python train.py --num_hidden_layers=8 --hidden_size=640 --num_attention_heads=10 --num_key_value_heads=10 --head_dim=64 --intermediate_size=2560 --vocab_size=32768 --hidden_act="tanh_gelu" --norm="layernorm" --norm_place="pre" --norm_eps=1e-05 --positions="learned" --qk_norm=false --attn_scale=0.125 --bias="all" --tie_word_embeddings=true --parallel_block=false --init="uniform" --init_std_qkv=0.0142 --init_std_o=0.00354 --init_std_up=0.0142 --init_std_down=0.00354 --optimizer="muon_variant" --learning_rate=0.00586 --beta1=0.95 --weight_decay=0.03 --lr_head=0.00342 --max_grad_norm=1.0 --warmup_steps=200 --schedule="wsd" --decay_fraction=0.671 --decay_shape="linear" --final_lr_fraction=0.0 --batch_tokens=65536 --max_seq_len=2048 --doc_mask=false --z_loss=1e-05 --train_tokens=766500000 --max_steps=11696 --dataset="wikipedia_en"
MLP neurons of a small language model. Each row is named by its layer, matrix (up: input weights) and neuron, and shows model dimensions 400-527. Each number is 50 + 12 x the weight over its row's rms, rounded and kept within 0 to 99.
After each neuron's rows, "fires after" lists the tokens most often just before its 100 highest values on Wikipedia text that the model never trained on.

L4.up2231:43 33 52 63 68 53 43 47 67 49 51 53 67 36 25 65 39 27 28 38 44 71 54 29 38 39 43 25 36 71 66 83 52 59 49 62 56 69 41 44 53 46 35 45 37 42 55 59 56 50 25 54 46 55 34 62 43 50 61 68 46 50 40 44 49 52 47 27 41 50 44 42 73 40 51 47 58 49 48 51 43 49 55 45 75 45 61 76 46 56 60 54 63 55 40 45 38 20 38 69 66 50 53 46 70 55 54 37 83 44 34 52 51 38 40 65 31 61 64 57 49 51 46 43 50 56 44 56
fires after: " ", "\n", " and"

L4.up684:43 74 61 64 52 41 67 39 38 65 37 37 56 57 45 41 51 29 64 63 33 41 43 42 52 52 42 50 37 53 41 40 66 54 52 57 41 56 56 50 66 37 46 45 32 38 32 47 65 56 55 50 50 52 53 56 39 85 47 50 35 49 24 63 71 44 59 62 76 34 53 54 57 56 62 60 66 44 66 60 67 55 49 61 48 59 34 50 22 24 46 42 34 61 44 57 44 28 48 42 51 62 64 56 76 34 67 67 45 80 50 57 42 28 45 49 57 53 43 41 47 93 53 42 52 57 33 63
fires after: " ", " |", ".", ";", " and"

L4.up883:44 54 64 42 22 50 56 44 32 40 42 39 62 38 53 62 48 54 64 57 61 45 53 29 78 31 27 44 41 35 77 43 55 42 42 44 38 40 51 53 56 37 54 26 42 47 47 52 40 62 40 53 74 45 39 45 57 45 44 27 30 38 49 58 38 48 30 43 48 74 51 62 65 33 57 48 43 66 34 46 75 44 55 44 62 57 56 57 50 50 31 58 58 51 54 58 47 37 46 67 38 34 34 39 70 16 47 57 46 51 61 53 51 62 44 59 56 53 47 45 52 62 70 36 50 49 72 46
fires after: "202", "199", "197", "201", "200", "194"

L4.up2043:45 44 47 43 44 61 55 59 28 47 62 58 28 47 65 46 80 50 57 52 44 38 61 46 40 53 46 33 64 37 62 46 51 51 52 26 46 58 30 45 54 45 50 54 48 44 36 44 56 66 41 48 50 58 38 46 65 41 64 42 82 63 53 85 64 58 47 52 76 50 55 57 64 49 51 60 33 29 46 63 32 47 60 55 57 23 44 46 42 36 47 59 22 53 40 47 40 42 49 59 46 70 46 57 32 54 41 66 69 73 33 31 37 44 44 58 47 50 45 46 47 46 64 58 58 59 67 44
fires after: " G", " E", " N", "E", "G", " C"

L4.up1987:59 47 56 30 45 60 60 61 64 53 63 43 49 56 63 50 62 49 64 53 40 45 50 39 37 76 62 67 58 58 52 62 56 47 60 49 50 56 41 62 54 39 79 51 65 36 58 32 61 50 70 61 36 54 59 49 29 59 45 66 49 38 56 37 51 64 48 54 46 69 54 73 78 30 58 60 46 44 66 40 39 50 77 57 36 41 22 63 34 62 52 44 50 51 68 44 27 66 50 44 71 44 47 48 41 60 60 61 60 33 24 32 57 52 57 41 63 58 72 85 32 64 58 61 53 26 55 68
fires after: " the", " a", " of", " their"

L4.up545:34 38 59 45 41 56 60 56 63 45 37 41 51 83 37 54 38 68 52 66 35 64 60 62 57 57 77 64 49 32 39 43 55 47 41 64 59 27 57 60 47 21 55 69 33 49 44 71 59 48 36 45 50 42 49 62 70 34 25 42 44 69 47 40 55 54 42 72 51 46 38 54 57 54 58 57 39 51 61 43 45 40 39 29 23 77 52 51 65 15 52 54 42 45 34 43 64 25 41 54 54 59 69 30 78 65 54 58 63 49 44 43 33 47 65 54 39 54 75 56 43 52 61 58 42 36 56 56
fires after: " ", " |", "0", ";"

L4.up533:85 70 69 57 77 49 45 51 46 44 39 28 28 47 40 22 58 32 37 57 47 74 40 54 29 48 44 23 42 56 57 50 54 44 55 48 50 38 54 52 62 70 62 26 39 70 54 29 81 59 32 63 29 67 53 36 53 58 61 63 66 47 47 56 77 62 39 45 59 40 38 59 59 46 46 59 32 73 34 58 45 66 76 52 45 73 51 52 40 41 44 46 51 52 46 48 55 38 39 61 45 46 72 53 43 46 48 55 45 37 46 45 52 38 64 52 63 61 64 75 48 52 35 53 46 17 63 54
fires after: " ", " the", " in"

L4.up783:57 50 44 77 55 38 76 59 37 42 27 48 46 39 54 35 44 48 78 47 56 53 61 41 67 54 40 72 79 54 42 50 22 44 50 48 46 72 61 52 63 57 63 16 58 42 47 37 62 62 60 44 64 52 47 59 64 49 47 54 69 57 62 47 42 55 41 49 52 42 38 54 50 61 52 52 36 32 58 60 52 46 49 58 41 77 38 41 56 38 63 63 45 73 59 46 35 70 54 53 61 54 60 53 62 49 50 58 31 49 62 47 26 51 52 45 52 50 57 64 60 43 38 66 42 45 39 47
fires after: ",", " "

L4.up2329:42 49 45 36 30 41 48 61 43 40 32 40 82 55 48 36 59 49 58 68 48 47 43 43 69 44 40 57 51 34 54 26 53 44 68 49 61 64 49 36 55 44 42 30 52 52 56 45 31 52 73 46 58 60 53 54 58 64 54 47 66 71 42 49 42 45 61 64 49 64 45 61 32 30 56 52 23 65 52 28 56 58 56 48 72 58 52 25 57 44 60 46 40 55 69 58 48 50 35 62 41 48 61 62 66 55 61 35 55 63 43 64 68 56 45 58 56 40 47 64 48 57 18 50 67 35 30 47
fires after: ",", " (", "(", ":", ")", "."

L4.up285:45 66 39 70 32 65 29 41 41 55 41 58 50 31 49 46 37 28 53 90 57 35 29 61 49 61 37 71 42 59 46 69 44 20 44 48 49 37 43 54 62 59 43 33 46 58 51 38 55 43 48 45 49 37 51 66 38 56 39 47 58 49 54 59 40 53 59 61 52 34 61 48 75 57 51 67 37 48 49 50 42 45 47 51 49 50 23 45 45 62 56 66 67 69 58 41 62 55 45 56 52 55 66 50 60 65 43 42 56 53 43 47 59 48 55 37 65 41 51 62 50 42 52 51 30 50 48 54
fires after: " ", ";", " |"

L4.up482:54 40 56 46 37 49 49 47 36 50 52 54 63 39 36 51 65 33 51 49 41 60 62 43 43 72 51 61 43 61 46 68 35 50 68 52 51 61 39 55 51 34 74 49 59 40 33 51 73 34 13 62 53 58 67 32 47 18 36 40 39 53 46 47 72 19 38 61 30 31 33 64 56 75 58 41 52 32 57 55 82 50 47 53 28 48 65 48 23 53 51 49 50 37 39 59 38 71 28 38 50 64 54 49 50 55 58 61 84 46 39 71 63 43 50 43 63 68 25 75 31 41 51 55 55 79 45 78
fires after: ".\n\n", " the", "==", " The"

L4.up2272:56 74 68 56 46 32 44 48 24 63 43 26 47 51 32 63 45 68 59 50 34 46 52 52 35 55 50 96 77 41 65 59 48 46 32 47 60 36 65 47 61 51 63 27 60 51 73 53 43 43 75 66 34 49 33 74 52 42 36 50 39 41 39 66 44 51 60 58 57 54 71 44 63 41 51 61 46 35 50 48 67 30 32 52 31 70 42 53 27 35 50 61 56 66 62 53 54 66 40 46 45 40 65 52 33 63 70 51 25 41 48 62 49 48 49 56 33 57 56 53 56 34 30 50 43 49 33 21
fires after: " ", " the", " #"

L4.up1167:61 59 42 42 55 36 21 37 51 54 52 57 63 33 52 30 57 70 62 70 38 73 32 46 59 52 53 73 37 46 59 37 48 42 49 42 64 37 43 40 56 60 75 55 51 49 36 39 47 49 40 37 47 58 28 64 51 60 48 46 43 53 39 37 50 58 37 21 47 50 51 69 56 27 21 72 24 52 52 42 51 35 61 65 52 37 49 53 60 42 62 59 57 40 41 43 38 61 56 43 49 74 39 29 65 51 71 65 36 46 88 56 53 54 62 63 44 54 28 39 42 50 47 68 54 92 57 42
fires after: "0", "1", " the", " ", "3", "2"

L4.up2430:55 53 51 51 41 51 39 37 36 59 58 52 66 43 43 72 66 45 81 38 46 47 48 11 50 49 75 46 50 47 49 40 71 31 71 59 30 50 55 55 70 70 38 26 33 38 71 65 49 48 64 73 57 59 46 62 37 68 32 41 58 40 38 55 27 35 45 48 71 51 50 61 64 41 34 68 66 53 41 63 75 63 57 42 50 70 27 69 65 56 48 56 72 43 59 51 40 68 52 47 48 70 59 58 58 73 63 51 35 55 41 28 59 44 48 36 60 41 64 64 50 58 50 44 33 39 56 30
fires after: "–", " ", "201", "-", "198", "194"

L4.up645:48 57 42 52 53 40 53 72 73 54 64 83 64 58 50 46 35 59 58 51 24 58 53 63 45 52 59 56 59 42 46 78 64 53 45 36 40 64 51 45 40 54 46 52 58 50 48 44 59 46 34 37 54 30 41 64 64 61 50 53 37 61 64 59 46 61 57 58 40 80 59 70 48 23 46 40 52 46 58 44 21 35 52 48 52 70 49 64 54 28 41 57 26 50 41 63 39 43 81 59 49 66 71 35 49 69 52 33 69 36 38 57 48 46 61 25 53 61 54 62 52 30 40 75 45 65 53 54
fires after: " a", " the", " an", " most"

L4.up1052:69 60 42 40 48 40 62 49 47 63 43 45 87 46 46 62 34 55 75 51 32 55 48 45 67 34 52 51 59 26 24 71 26 55 43 57 66 45 56 65 50 36 58 53 59 44 53 70 30 61 35 45 66 63 53 30 62 37 36 72 52 42 64 44 28 49 63 40 63 54 35 53 42 55 35 37 36 74 54 56 57 38 28 60 40 64 58 48 51 45 44 38 58 65 58 39 70 50 50 63 49 46 44 52 54 63 41 55 55 62 40 58 47 48 52 63 59 16 39 73 42 59 39 36 38 49 34 63
fires after: " ", " a", " on", "200"

L4.up2427:33 49 38 47 40 50 32 56 44 53 22 72 70 64 52 52 42 60 49 24 35 49 80 32 57 42 43 40 51 66 49 45 36 37 29 34 54 73 50 52 50 48 50 44 49 39 52 73 23 58 58 56 63 56 51 44 48 48 34 46 49 62 32 39 51 61 30 48 51 66 67 31 52 69 58 47 26 56 63 48 37 60 29 28 21 50 51 59 43 61 48 58 72 26 42 59 71 06 60 46 60 27 55 54 53 54 56 52 45 52 42 46 41 40 70 48 41 53 70 33 46 51 47 54 71 56 44 60
fires after: " the", "\n", " ", ":", "The", "\n\n"

L4.up2222:59 47 60 37 30 49 65 31 40 57 37 36 44 95 48 59 45 52 39 55 33 30 39 44 44 54 37 49 49 67 69 60 51 40 61 54 39 52 38 64 52 60 41 45 47 48 46 24 62 57 31 40 62 73 20 57 54 52 69 58 34 65 47 51 55 47 63 46 43 45 35 43 65 85 38 58 43 62 18 29 52 46 59 59 56 66 36 61 63 35 43 53 56 66 61 39 26 59 73 56 43 35 45 56 66 42 54 39 30 41 39 35 59 68 55 59 47 45 50 47 45 29 62 43 37 48 56 47
fires after: "201", "202", "199", "5", "4"

L4.up699:56 42 44 50 62 62 62 49 65 57 46 31 47 62 47 49 39 78 45 49 46 26 47 49 50 52 53 46 39 22 38 57 39 58 40 26 28 54 69 55 55 51 50 55 53 41 64 36 49 46 63 45 48 57 22 40 53 48 14 54 71 50 53 59 43 57 53 56 44 59 46 19 53 48 63 43 33 49 52 55 74 36 49 49 38 41 43 42 35 40 68 34 42 56 62 12 52 36 48 67 60 42 59 52 54 26 42 61 49 53 49 55 53 23 51 60 67 53 44 47 44 41 41 29 53 64 41 39
fires after: " ", " |", " K", "\n", "|"

L4.up1530:52 57 48 39 31 73 56 61 65 45 41 31 68 64 47 45 40 46 60 42 41 45 53 66 57 61 50 69 50 57 54 70 30 51 51 52 55 54 42 48 58 52 54 59 29 23 60 66 39 56 55 48 33 61 35 57 57 55 41 50 35 56 65 63 35 37 22 38 45 49 39 35 36 51 55 64 26 74 48 67 40 51 75 42 66 54 44 37 38 36 38 40 42 53 46 56 40 40 63 54 39 54 64 47 47 49 49 43 35 52 38 58 59 44 43 56 69 47 48 56 40 54 26 50 45 71 46 47
fires after: " ", " a", " to", " up"

L4.up2476:39 64 44 22 50 41 62 54 42 59 46 59 45 78 33 47 50 75 60 47 56 54 57 65 49 51 36 46 75 40 46 40 45 34 45 38 55 55 56 58 34 60 41 48 44 52 45 61 55 50 41 55 58 56 55 29 70 56 46 59 53 63 32 36 40 39 44 42 53 46 43 55 48 48 22 30 40 52 52 33 53 22 49 35 43 50 50 61 52 54 45 49 43 55 57 43 60 61 63 55 44 61 52 70 16 61 17 74 42 35 58 50 64 55 45 42 59 51 69 47 23 56 54 46 43 33 50 65
fires after: " |", ":"

L4.up1527:63 47 49 53 51 62 49 25 49 59 52 57 61 50 58 56 31 44 35 62 33 48 49 50 82 60 54 38 60 46 59 71 45 39 70 61 58 48 41 27 61 51 34 81 45 32 64 30 61 56 47 38 47 58 57 35 67 56 51 34 68 62 37 51 43 67 51 63 46 63 49 54 36 34 49 62 47 44 45 62 60 53 33 46 51 46 28 43 34 48 51 53 76 43 58 41 56 26 41 38 64 36 48 33 63 55 58 60 52 44 47 65 40 37 47 65 47 51 51 38 21 51 37 75 58 41 36 38
fires after: " ", "\n"

L4.up1647:36 45 38 60 55 48 44 42 62 49 64 78 43 42 41 72 47 47 28 66 33 43 71 37 63 49 37 54 55 48 41 73 47 33 45 33 31 51 56 57 54 50 61 43 47 41 47 52 30 62 58 22 42 67 66 75 48 44 35 48 56 53 52 41 67 52 33 60 47 67 25 67 43 43 67 29 68 47 62 45 47 39 54 25 49 34 40 30 46 12 55 62 57 53 63 40 64 43 46 55 42 56 45 38 55 52 48 49 46 43 54 45 49 27 59 52 49 50 57 38 39 48 52 48 51 43 54 52
fires after: " ", " S", " s"

L4.up816:50 32 41 38 52 41 36 59 61 48 34 64 41 60 48 47 39 60 19 41 59 49 53 56 47 33 55 51 60 71 29 52 54 31 39 54 34 50 53 47 50 47 52 53 60 66 45 61 58 52 61 46 50 54 47 63 51 48 51 76 54 51 62 43 41 42 56 38 28 44 56 56 33 38 52 40 62 37 52 59 52 52 41 51 54 50 44 46 37 49 38 48 47 40 35 44 50 51 42 46 67 62 57 81 25 23 29 56 56 57 56 48 41 47 47 58 43 40 64 69 19 82 56 60 34 40 61 40
fires after: " was", " is", " be", " being", " were"

L4.up1212:44 41 69 42 30 66 40 51 56 56 49 59 76 56 52 52 52 49 56 33 58 44 46 44 66 59 45 57 49 70 49 40 45 30 50 79 61 86 33 36 43 50 40 56 43 48 56 42 49 66 40 38 63 62 49 56 53 53 60 32 67 57 45 56 50 66 31 57 25 47 38 45 52 50 57 60 50 38 37 47 43 57 64 57 54 45 53 36 25 35 51 50 41 60 33 59 70 66 46 46 46 43 39 62 31 48 38 19 58 55 43 59 54 41 45 32 41 55 32 28 39 53 54 63 56 74 66 60
fires after: " ", "0", "4", " |", "\""

L4.up762:77 62 57 58 44 59 42 60 53 48 34 10 58 40 55 37 51 58 70 67 42 78 59 34 60 56 90 49 40 52 38 51 60 47 46 43 52 54 43 61 44 50 65 64 41 60 50 68 49 50 35 43 50 54 41 43 28 39 50 45 65 53 51 66 79 49 67 36 49 45 45 83 50 54 52 44 51 46 55 52 46 49 54 47 39 52 40 33 51 36 28 48 38 46 46 75 38 23 44 65 49 62 45 46 56 46 53 74 54 43 44 54 60 34 48 41 36 55 55 35 70 66 66 61 48 41 65 53
fires after: " ", " |", "1", "0", "14"

L4.up2236:47 53 33 35 70 54 55 46 45 54 65 49 55 58 41 66 66 40 61 62 46 49 49 39 49 47 61 60 55 44 47 37 37 49 35 32 30 51 50 71 53 63 60 41 57 63 54 30 63 63 49 45 34 33 46 63 56 35 39 53 39 50 61 52 52 73 37 46 57 57 58 45 55 38 44 46 36 65 64 47 51 58 45 62 38 46 33 44 25 33 65 58 59 25 37 48 73 51 44 40 41 59 65 62 53 46 37 42 56 35 52 56 49 52 51 31 43 54 42 39 65 44 52 67 44 50 69 40
fires after: " ", " |", " a", " the"

L4.up1783:52 50 54 37 39 65 55 69 45 46 64 24 38 28 33 37 60 48 50 34 32 55 80 51 38 60 65 70 56 40 35 91 66 46 44 57 51 38 47 41 54 31 67 41 44 50 60 60 51 52 51 27 53 38 41 50 42 62 45 61 54 36 69 41 49 68 58 37 52 40 53 57 65 54 37 63 56 48 45 56 43 59 50 52 43 68 64 52 59 69 36 53 50 47 54 58 51 74 65 35 73 47 31 45 56 56 76 38 50 44 47 40 52 42 77 50 43 41 72 68 51 47 44 73 43 33 52 53
fires after: " a", " an", " the", " his"

L4.up1627:35 45 47 73 36 47 45 56 36 63 60 36 79 44 45 59 48 49 49 59 35 51 45 59 42 72 38 67 46 53 73 45 63 64 40 58 76 46 60 74 36 52 58 32 34 46 47 36 48 47 45 52 70 63 52 50 49 70 57 41 58 41 44 54 43 41 45 40 45 45 53 53 55 55 70 61 57 42 60 53 63 64 50 53 45 39 44 40 45 39 43 51 39 52 47 54 39 70 54 57 56 47 57 53 64 48 61 45 41 50 29 53 61 36 52 52 63 73 36 56 56 60 27 51 62 82 48 74
fires after: ",", ";", " |", ".", " only"

L4.up2093:67 41 51 44 48 44 57 56 50 74 53 45 51 44 48 52 52 18 62 66 56 58 57 45 55 58 65 59 64 54 57 64 41 37 51 35 72 46 51 29 47 66 48 50 64 53 48 26 60 53 61 64 37 55 27 37 46 39 52 52 58 57 43 68 64 52 69 33 50 48 34 46 66 67 50 40 54 47 59 47 49 55 49 43 59 23 61 42 37 66 43 39 60 53 41 52 58 72 47 56 52 37 52 37 39 55 46 91 79 26 46 49 47 30 43 45 44 66 64 42 37 62 55 46 53 50 44 44
fires after: " ", " |", "0", ".", " Sch", ","

L4.up1578:47 65 48 78 58 48 46 35 44 54 66 45 66 40 44 45 66 60 50 42 43 44 49 60 59 41 57 61 36 16 52 36 53 40 33 56 52 50 48 18 22 41 62 59 41 81 67 38 47 53 53 43 59 44 68 64 62 44 37 38 44 51 37 54 73 36 15 34 39 51 46 38 45 47 54 59 50 29 47 35 43 41 53 44 58 43 37 56 49 25 39 69 46 45 33 41 43 53 44 70 54 47 58 41 33 61 38 37 59 49 53 48 48 29 46 48 45 36 41 47 46 62 50 72 45 58 66 50
fires after: " /", "0", " played", " ", " |", " Apps"

L4.up937:44 54 39 55 56 65 64 56 58 80 38 63 44 46 60 61 45 42 59 44 34 39 62 64 33 50 47 38 60 38 45 35 45 23 42 46 64 50 17 51 48 62 73 32 53 60 20 65 31 54 53 41 70 57 55 49 47 67 51 54 52 45 34 36 42 63 26 56 49 40 59 49 48 74 41 58 54 50 44 60 37 47 60 13 77 57 24 57 61 51 58 38 41 41 48 71 31 52 44 38 34 41 68 38 62 55 51 56 68 60 39 35 38 37 50 38 72 62 50 55 32 48 68 31 65 61 60 47
fires after: " |", "-", " (", "|", " the", ";"

L4.up1512:85 77 49 46 32 65 52 56 40 49 57 65 73 57 29 35 39 44 55 58 51 45 54 61 38 58 44 63 39 62 52 61 53 44 59 74 62 42 51 39 43 36 51 63 55 32 56 57 54 58 61 67 48 22 54 46 70 44 48 81 50 45 44 54 67 46 30 53 49 44 47 57 42 34 85 49 45 32 52 64 40 65 78 45 35 61 53 52 54 53 77 36 39 56 24 71 66 57 45 41 47 61 52 57 42 62 62 44 54 43 61 43 49 37 53 67 24 64 67 63 40 48 47 48 40 39 61 65
fires after: " during", " During", " the", "During", " its", " of"

L4.up2016:49 66 51 36 41 64 47 49 52 58 69 53 50 68 50 47 57 57 43 55 53 64 41 44 77 60 36 64 45 39 45 48 74 54 49 40 35 64 14 39 42 54 56 58 46 50 39 52 58 53 54 71 43 53 50 44 52 48 62 80 52 51 71 62 60 79 32 49 49 31 48 65 53 48 50 66 44 53 38 28 47 42 59 63 58 44 41 47 61 47 52 41 63 46 33 66 59 68 32 48 67 46 48 85 54 44 49 65 65 42 44 52 57 45 53 32 62 60 67 54 31 55 70 50 55 26 53 55
fires after: "%", ";", " of", " |", "0"

L4.up1561:54 44 30 25 54 48 61 55 58 49 60 33 68 37 31 45 38 48 31 59 31 34 27 46 82 44 51 53 40 38 58 61 47 59 55 66 63 47 53 45 51 72 59 62 44 59 59 49 63 55 50 46 36 45 52 63 59 41 59 57 30 39 76 46 44 64 47 52 26 48 39 45 32 56 43 52 49 52 44 54 52 40 57 49 37 63 37 86 52 43 45 52 53 70 51 29 53 50 44 43 54 36 47 49 50 57 49 44 58 52 80 55 72 63 36 37 52 57 70 45 45 47 43 55 56 45 59 55
fires after: " |\n", ".\n\n", "==\n", "\n\n", " ==\n", "\n"

L4.up1390:52 36 40 78 50 32 54 52 50 55 30 54 42 32 28 15 49 36 67 71 73 54 55 45 39 48 60 75 36 53 44 48 42 42 71 56 38 52 57 54 67 30 57 47 28 58 46 49 57 55 49 52 59 64 53 39 53 35 53 40 40 45 37 54 63 67 32 35 28 49 27 60 58 33 36 52 63 48 52 69 48 60 93 39 34 23 61 39 34 52 56 44 36 52 75 60 57 32 37 49 52 54 36 53 63 41 55 42 39 53 66 31 50 53 81 32 63 45 49 58 35 55 41 44 42 27 42 42
fires after: " ", " (", "."

L4.up1794:49 41 72 42 65 33 60 64 59 26 57 54 55 59 78 44 60 60 48 65 50 69 25 38 49 52 47 60 53 55 36 31 72 56 49 50 45 29 25 41 49 69 47 55 32 59 53 58 67 41 42 60 64 58 63 44 73 69 47 48 47 50 46 58 63 47 51 47 54 52 45 33 26 61 49 44 34 54 69 39 44 67 59 60 39 39 52 50 56 28 38 74 33 48 38 47 69 49 61 52 24 47 39 54 50 54 32 52 39 39 38 48 57 53 59 23 59 54 53 36 49 44 29 35 65 57 55 60
fires after: ",", " |", "0", ":", " "

L4.up1157:52 39 53 46 37 45 41 53 43 68 42 37 50 58 40 33 50 58 46 75 45 67 57 49 57 37 43 41 73 55 29 42 50 42 45 66 27 56 43 39 70 63 39 53 48 73 40 60 63 55 55 48 38 37 38 64 63 46 41 52 58 48 53 32 74 49 43 81 56 33 46 47 45 48 51 51 61 77 62 54 57 49 45 69 40 42 52 34 56 48 28 53 61 61 32 67 42 38 66 35 56 53 45 56 48 51 65 60 52 44 49 49 63 46 57 47 69 48 46 41 44 53 54 61 48 56 56 72
fires after: " |", ";", "0", " —;", " "

L4.up1438:37 43 44 66 37 42 45 48 63 45 57 47 56 45 46 61 54 47 49 58 27 57 46 67 41 35 58 47 56 23 48 73 55 38 56 51 59 73 62 34 41 49 51 57 60 70 77 36 37 33 39 30 45 48 51 59 44 46 56 34 53 45 64 45 59 48 41 33 46 60 60 60 64 63 67 59 51 34 48 63 73 76 71 43 31 34 42 49 53 41 57 68 65 23 62 50 53 64 57 40 35 49 57 51 35 49 23 35 41 47 34 67 47 55 42 32 72 49 55 52 64 33 38 40 54 35 61 51
fires after: ".", " ", "0", "%"

L4.up381:43 62 49 70 62 49 49 53 43 42 53 43 41 34 45 24 42 47 30 49 49 42 56 58 29 36 49 44 46 51 52 44 92 47 43 45 50 53 53 36 77 68 47 55 46 51 37 72 57 56 47 44 56 52 42 43 45 45 54 35 69 34 51 43 75 64 28 54 53 43 39 52 75 48 59 76 33 33 45 46 43 67 76 56 44 51 42 39 49 72 60 51 32 44 78 47 44 57 62 38 46 57 54 63 43 45 69 30 44 47 63 55 60 30 74 53 25 35 42 45 17 59 60 53 49 29 59 46
fires after: " ", " a"

L4.up916:30 52 52 69 57 49 35 54 52 73 49 48 63 33 45 64 59 50 74 47 57 63 29 46 53 46 71 51 57 35 28 66 54 45 36 60 44 59 56 36 62 48 72 53 46 58 25 48 39 69 62 57 40 56 74 50 30 49 34 53 48 69 47 55 42 56 65 43 52 30 52 61 33 35 34 33 09 90 55 56 27 54 70 50 37 37 65 40 36 43 46 60 53 37 42 49 55 38 63 37 37 80 50 35 49 59 42 54 39 57 52 34 63 81 46 54 64 58 50 64 79 63 53 41 45 64 55 49
fires after: " |", " were", " a", " are", " was", "3"

L4.up2071:36 79 61 44 30 29 64 52 53 69 38 38 53 53 59 45 59 54 87 33 76 34 35 55 55 58 49 69 66 55 47 38 65 56 43 56 61 76 53 31 54 66 56 81 49 52 46 55 57 62 44 58 33 75 42 55 57 64 65 66 50 53 71 71 43 72 52 47 54 31 41 40 46 36 34 36 38 55 51 56 38 44 52 42 58 50 36 38 57 61 64 48 46 61 51 62 49 81 66 36 63 39 47 60 30 35 23 42 52 54 62 55 60 52 41 44 62 31 34 54 52 27 65 48 53 64 49 61
fires after: " |", "ologist", " "

L4.up2442:58 68 30 55 66 63 53 49 50 33 43 44 43 49 32 23 53 61 30 46 34 67 70 47 43 59 49 49 50 51 43 48 50 10 44 34 37 50 42 41 34 43 49 27 57 39 51 44 51 56 49 54 45 62 49 52 48 59 52 65 39 47 83 45 76 57 55 65 58 51 35 56 41 25 59 52 49 73 47 50 62 35 42 46 56 41 62 44 56 54 54 62 55 38 48 60 53 34 56 48 53 67 39 43 26 51 49 46 73 37 86 57 72 55 50 56 63 56 46 57 40 72 29 53 68 42 46 41
fires after: " the", " a", "a"

L4.up51:68 45 40 63 37 52 33 22 42 59 66 79 49 54 92 40 61 51 69 71 41 47 66 39 48 59 44 63 43 33 59 43 50 38 56 59 42 46 55 26 36 32 54 48 68 63 43 44 52 50 49 51 51 56 53 41 67 57 54 67 37 43 81 48 49 51 73 45 63 56 30 35 58 58 27 63 43 30 52 46 41 38 50 57 59 42 44 39 54 43 65 67 51 36 51 42 56 35 47 63 55 63 51 50 61 52 67 45 46 37 42 61 63 46 58 29 43 38 41 46 59 58 37 36 58 61 49 47
fires after: "0", " s", " G", " S", " C", " "

L4.up1511:50 52 50 50 44 52 59 55 59 71 64 54 53 60 67 21 57 50 38 46 37 58 46 67 47 60 45 58 54 35 29 40 68 38 45 44 19 30 57 23 59 48 50 57 55 50 36 59 51 68 63 71 63 39 45 40 54 77 62 64 40 54 49 42 46 52 55 37 51 39 56 50 57 57 46 44 42 37 35 77 47 70 52 42 00 43 36 30 43 62 40 49 51 44 59 58 61 65 50 37 54 50 52 67 47 47 29 48 33 52 49 27 52 34 13 55 42 49 27 63 57 59 48 55 34 70 32 50
fires after: ",", " was", " is", " the", " ("

L4.up1137:63 58 33 66 38 42 55 56 41 53 54 42 50 86 43 45 48 34 45 54 42 62 36 54 42 51 45 34 31 66 43 62 41 23 36 53 50 34 37 48 55 56 42 50 65 67 53 51 56 61 35 44 43 50 15 49 58 53 41 58 62 32 34 54 42 59 54 56 28 51 39 38 49 54 47 73 52 45 49 44 36 65 61 36 61 61 42 68 32 44 49 44 56 41 60 61 65 55 42 47 51 42 53 60 56 55 53 67 40 46 49 58 53 47 43 62 57 29 60 36 57 26 40 41 66 40 48 42
fires after: "199", "201", "202", "200", " to", "197"

L4.up1120:35 44 30 59 41 52 65 45 35 55 46 47 61 37 38 46 44 56 42 54 37 34 59 36 48 50 52 37 64 48 60 51 40 37 55 65 12 56 56 48 53 25 52 46 49 41 73 33 61 39 63 54 45 43 43 50 50 55 65 64 76 38 38 37 35 62 45 54 58 48 61 64 55 37 71 41 41 45 55 44 56 55 55 00 65 42 17 37 45 63 41 42 46 59 45 49 52 56 66 48 28 63 39 42 43 44 29 60 66 50 45 47 62 56 55 59 58 56 55 51 40 52 45 39 49 32 38 50
fires after: "-", " |", ".", "|", ":", "=="